MLP neurons of a small language model. Each row is named by its layer, matrix (gate and up: input weights) and neuron, and shows model dimensions 96-223. Each number is 500 + 50 x the weight over its row's rms, rounded and kept within 0 to 999. Numbers have three digits each. A neuron's up and down rows have the sign that makes its largest values positive.
After each neuron's rows is what it responds to, as a language model described it from the Wikipedia text at the highest values.

L6.gate185:452543464511513595555537520595578492521568577482490490537437520511565560505524493435509388469446539521481594534536516529577563496459476481488494424585527419511504487462450473484482483516433516436496528520515395565503479534476505396506532375517491549461539484502412548407512429473529528432528428502484607498438519513649491489467528463444426520538475557513456457537532476568479487508575
L6.up185:441511510413607425474498512431507408455543480507436512442502576461518603555433500453456512419474484472434505570503444441418520502549558447536563538475473517518507463518476505498506471497555507412508492600527463494468607477490494492506507464482428530508600525529455558434436613457543463419593471510558501534594412523481453531541516518454558407456531465513468491457518468465469532578480
Responds to: Short word-piece tokens inside longer words split across tokens, often proper names, such as Ciub-uc, ey-ew-itness, Tor-qu-ay, Mot-or-ol-a.

L9.gate309:550517512535417553480591501567569489502491539473439605520442539515528530559541556393491457507529398530612543528502511401434465561511437506576463485470391437481514568467491444448464413510500568467526465461477476486544533479459461465586476509578524506526519530406472429554484573535631496578475463466459559432524553522502449555473578561476566537492500474449543518480514424540482556496520
L9.up309:555477496537474588414542535504538516482492561480433493575405581538540489563495487509487419474487541482503498401479538449478575445422541528411521483433497484384554628472447528493510419451497471474518527551499501575548537377566486463507516457493524469598538476455569568517566560495577486458543448427540433493516546514459429520594528539565480535409479463487517479519547484453632562607411
Responds to: Plural suffix tokens (-s, -es, -ers, -ities) closing a noun split into pieces, often after a count or "types of", e.g. chap-ters, c-ities, typ-es.

L6.gate199:522482529596422484459480518578477472504507469462512526601505513498531552524501430538495552462518514467554479491443454473516519497451482468456510531497503393455426516543514543395459563672471471505543523554545497507481502451558602532496452467569525468552497435529512570482543365500422442451457539442514585451406527458478470559495531567534516571576572374450476550537439509456548531575552
L6.up199:510530455458472546589507510452537531435545582429504464564483505554524572519548522566505560456427512582517546450523571564449529453486464504471447456497557429363433480437459608577510491480518428488488563437421505531465480435508509515492534537451567349509521526552488433467579500583515455393481458485482511509557475525465432519482516545533547570481458584540471525504523510441545558505473
Responds to: Second piece of a word split after a short first piece, often a single letter, as in M-ans, V-anc(ouver), Candid-ate, V-otes, often in lists and tables.

L9.gate386:591399554476378445587579571665625537491489518445451528440646547544463520566479443450455484498543513412494467504454437467609477457538512459587450552533401528486379486537481468412512478443498510541521487474523520480562500538543532483516388473536508415488491477459491500535489541454529538363559463501513423498563383445569472590441493483557514521497527500527477507467490475529528514542579
L9.up386:524518420537450453540562439422571513527504450562526513422554489447459462581514467535470546531466511510437524537471414459528575510413530506499498481459468509540620469498551500494563509406503583466477530462384468534513475524536586526480570559512524423408531582503512504561500592549552425498451503559545509532562608415465558518445542540493428491553497455525429500406463457525469526454542
Responds to: Predicate-opening words right after a subject, such as was, were, being, and time adverbs like then, now, currently; also the "(" opening tennis tiebreak scores like 6–7(5–7).

L8.gate410:512543543587480422531543457542553504469459502469448483492548583591513488500528507467487540519557525450414491437502492552477493547441564568445484498531510494516565524599555452534460496482465478533523478581496569381506500549423647578505563508495433465449520482443494508476498581560444483373408477488552426502475538485525483553543489566496495455512421481497486596421508555398459497525499
L8.up410:515565509481540503609444492437569543502475521526511538495443503489436598467486520403483459501583559479545485482574378545518454536447444529572547446531364485568579509408483488511431559470426461513626527445498459546633476544536463507531578519473495551507563540501485575575412579515530541514416469573511491411528378438532519491384542491538505439488436542517556504451483527518536562470522
Responds to: Final subword pieces that finish a word split across tokens, such as nort-hern, l-arge, lead-ing, recover-able, kill-s, in geographic and narrative prose.

L8.gate273:615389533439478495602604508485428422574519514440510509557522517501501467589481567463423543406506552422454552448564438444534467541514490536533547531501472454554533565482481602500481465670453526499513550564524567518555428467456535417398462520542504500542515494584480587534510515510515490434516470509563506479553517579568485525431447437539516575506529458510457548568437483486431449507452
L8.up273:448484483523471589526460442523476479522450533494415592373511436392553441568560446520501541461420564526443469501484414511472542422531514535539546524504514521473505408577519539571541566482566560496564541490452614456464459536467518497473514593515558523532561441496519515523467508474470509608546493566558563541482544531504471425505448546703399435558540493488492562494513507521524436501479
Responds to: Closing tokens that end an introductory unit in Wikipedia articles: the ) after birth–death dates, as in (born 1974), closing == of section headings, and the first sentence's final period.

L8.gate52:460480574520472486481483491555499404619525498530392560481500399551544452522497552537527554607535461489489540523536610533520469444534521519478491503497563510588519504571492514507503562593464502488490650507593461510482476490475521598470470519538539539473523348496466473595529467477531522406491339562459501497555471478562528473505402532522489473500438343474525467445558427497574530607471
L8.up52:399470466534450548469391483457487497510538536536477500566547511443419514391504601476460516479459494448489600563409471475506450489452501544601594481498470506464440468488565466516585551531531416493493526441549538475482462523524485632537533547462519509419492520505511585549474485479627516494409596533567395525546459464542499479487482556440456538546550513548465505541465447443444476532570
Responds to: Short word pieces just after a word's opening piece, especially after Con/C/con, such as f in Confederate, c in Concert, o in memoir.

L9.gate122:475510506485499411487515467465526492486551476465457481431599479488493484610447531495580582456448602435595443469475536500451505525574413538458420445526406480503523467571531511523499464523463564475489626537484482472495531482526539449513439519440487551555589468521538487515478474494433489493557512512474566437485513519537580491426434559564479518510563507497532554405507533566580424480465
L9.up122:450542445479491487520524489435469553581478469476478373522572518408568530465510523552475478494458520562542425541529536554425519451509517533462533404513415594524524562486545475599496426526453554498528562463512518478492547515456506468495520459547518521535580506491479542492429459521471608476497540537440564432459538551460514462507457483547526521467452458505487500441468527508569488504442
Responds to: Word-piece tokens that continue a word after a short opening fragment, such as t+ri in trials/trip/tries, f+un in function/funeral, tr+ad in traditional.

L6.gate126:569484578591484536542441533553512583525511518513518576421519528499550480546514500524427526482495542492436472495547564533573538571479521450489424395489459416543486530477551422487510472573431541573446509517528553484559522528490445562501451533574488460572555568459362464512499464532516506438534421494411504476530510489580474442472425548496351415553536419463442535464463469582437490514538
L6.up126:496459457452521446517504447549458511387564525482501454550630449523500481570505576516481527432454457549539605570490499500616548451440418529452468512491477518513458532544484504462633467430503469507488500525418531473495492520470438493551470456552410399453563527478551496550551500543502464577536446541493478489496509503523506449626490517524554400521439602462504487505524499443582516556486
Responds to: Fires on the word piece right after a lone "c"/"C" start (c-it-izens, c-ost, C-em-etery) and on was/were/been before passive participles.

L6.gate90:419555437563555502545534520524538485538523468450476415382553575572496565509554480454502564476542547396510484518474462395515535536414390569490502479524456570508521575559422462467584501488532424505569494598526473451602561551492452581535448493537466535490480493517492504487486530509429541490519501561517522476560491469543560490607531503468428479472486600471423554484436396545495450410457
L6.up90:563559521458506524450515530421501524527404507544493384372485590493554515510457408459512512512460547512504461496477526539513534514491439451519512455515499490446475484485549439591413435459574511516462462457506485556535515566423546509570511423503552517540377441485539427515513558581453551554570483514572609492513457410496468546420468497506477371539446584501481507462394439440525482488408
Responds to: Final subword pieces that complete a split word, strongest for compass adjectives before place names (eas-tern, nort-hern) and hyphenated compounds (present-day, land-owning, two-week).

L8.gate314:418464591459509558579461497468446425551553559496454502518469487432574537473500519507485507517437555513472483579525556483529575588414430550366508455514545409543571520548515418558440539507511613529412521562537471511542578562458577554489499544392578482437440547429453438556491494410471479543517519544584478546483525441507540500477435469498473511602471492465450493456461420471566445619583
L8.up314:486536542495468558528561535459598484467507547550438462490469495469398549487542596399565442565540501407575490609540490465497589503435510463511460494494543473486478539503366460597504587488416441596500499501559435489479536447490450476521548452395526448487430523514526455522543485499478451535452420573539452474560577461368539501518490474535435522626524510482390535501529448492458453521518
Responds to: Word-internal subword pieces of proper names, mostly Spanish or Italian, such as Cá-d-iz, Álv-are-z, Qu-indío, V-en-eto.

L9.gate241:440401537587492515566487598490579438480509468469426580498504571472445449505592503533502523519505496439500407480527515534498511476434538609544566487545443526514482499551457432456564575533476505442551567557457533465552448580462482456479396606472502481432564465526462505543427530456566541495485536494551447519534462511516471535514430499543539467564438535466583414513499485403577465590539
L9.up241:480446491497418503589508550430564455458595500457516559484470542470488566516480520575402461416504535474584460461522483571526421524537586636527577509507551491530483437584583470506589468482445504501525543511411440541620548495446457463604467508489513556466528449541485507572487443448489508496533425479432452516482545571438497383559510535458592463450494513518472419531453500486489487508544
Responds to: Final pieces that complete a split word or year, e.g. wh+at, Tex+as, the last digit of birth-date years, plus line breaks and possessive 's.

L6.gate385:481545488516537575490485620528453539584565581510439503468504477540505457384500518444504411495505464464466427476531456516559569477440570527515412484522507466546454501457489501468521474493497478430404492538486392485510491543565504618471538406462539495479457478531585481564526466510528466365460525501456602544495499587539503486554453496527427539599452492511518516459514454461448509470432
L6.up385:488393415549507499581458630478508591556476535460451424483484421430457511530537491426541557474550545449481528544505448590426529576450527471525459373454535425499564477470443456486485424550556537444519527535556499486481453453515527459582589559464443538500530470437515497447574481468412498554466480502503420504496508461495392556394504440513464453537517515436543498429619494547465504523556
Responds to: Final subword piece that completes a title or institutional noun split into pieces, such as Que-en, Bish-op, Profess-or, Feder-ation, Academ-y.

L8.gate143:483441442484443560447519539495407582540550515414418472507549553529522456489507432510467598499476452464454477439428531489499483360443473461441480469491554444436598522558497490493526458503451446571490481439529553517425514505463542570533437440527519555531476503471470451534500461587523510440484431446571532378504555438545615599517517608467522575498472560553556475395415511449626518500538
L8.up143:509434505436584596407461478523606471411483568532610519587568533561575581600552488487515518442441424430568460467581554450505480556380453554481413475633476472532511490524532477451523488520537451471442491477509491461545439460432506537453534446485468478457544504446560480542496485526476589539517491589443621512449518532507451403563517520548520514627519487439530501519533587526448587552550
Responds to: Word-final plural suffix pieces on split nouns, such as -es, -s, -ices, -ings, -ations (spaces, songs, offices), usually followed by of/in/and.

L9.gate408:522562573543436447498470612550493496505540519462531486434486529545485423537495509410407504494585516447463503419509441495505498522462469551506517510541420566515484522504505420547494554503463491588479501530424517461496576458432483516500533509440440404523454464534401557511526489530460546467565472482470481459532530539439521518552444408487411425565396530524493572400530405549540527537500
L9.up408:494551520503457440461499548448499572500448446511497532439434546560460463478500455425490350547536477523491477505442457439480487533421509641527543567589464457484440555540529545542494526425450464534544511563426487571464499545449530543547547446515531519476513502554537516503466569461453496440564584471517512529477429449461514542523519569435568495468446445548521537463431562488571559467513
Responds to: Word pieces inside adjectives before a noun, chiefly compass directions (n-orthern, eas-tern, northe-ast), plus superlatives and comparatives (highe-st, le-ast, bet-ter) and new or only.

L6.gate424:499552570510455525513548582456519531452619476457430482524566508467540453554588556417571591501537465467433470502466529445559566533512503453521419467570494454381514511569515448471485486459388430399424534516521537478546559556469557518487484502535563495527558401475548509541447503513598510489378437537530491507603498547591569566472496455536436525515446465473457526529466422572576532486533
L6.up424:468499437528536620504584526450432518527478431466484436544499474507526494479499488537492550472430494561524529453480478540532514505583563459475425524561554481385477445539493462581530545495575479401428448489503519491446574481490508504434525494485460527484490422486540557607422564578527475540527471599474462447524569568635522512469502526540459553550468495462477463538699475531555506469479
Responds to: Second fragment of a word split after a single initial consonant, mostly ra in Craig, Craft, cracks, graffiti, fraudulent; also Cemetery, Gorge, Today, and sentence-initial It.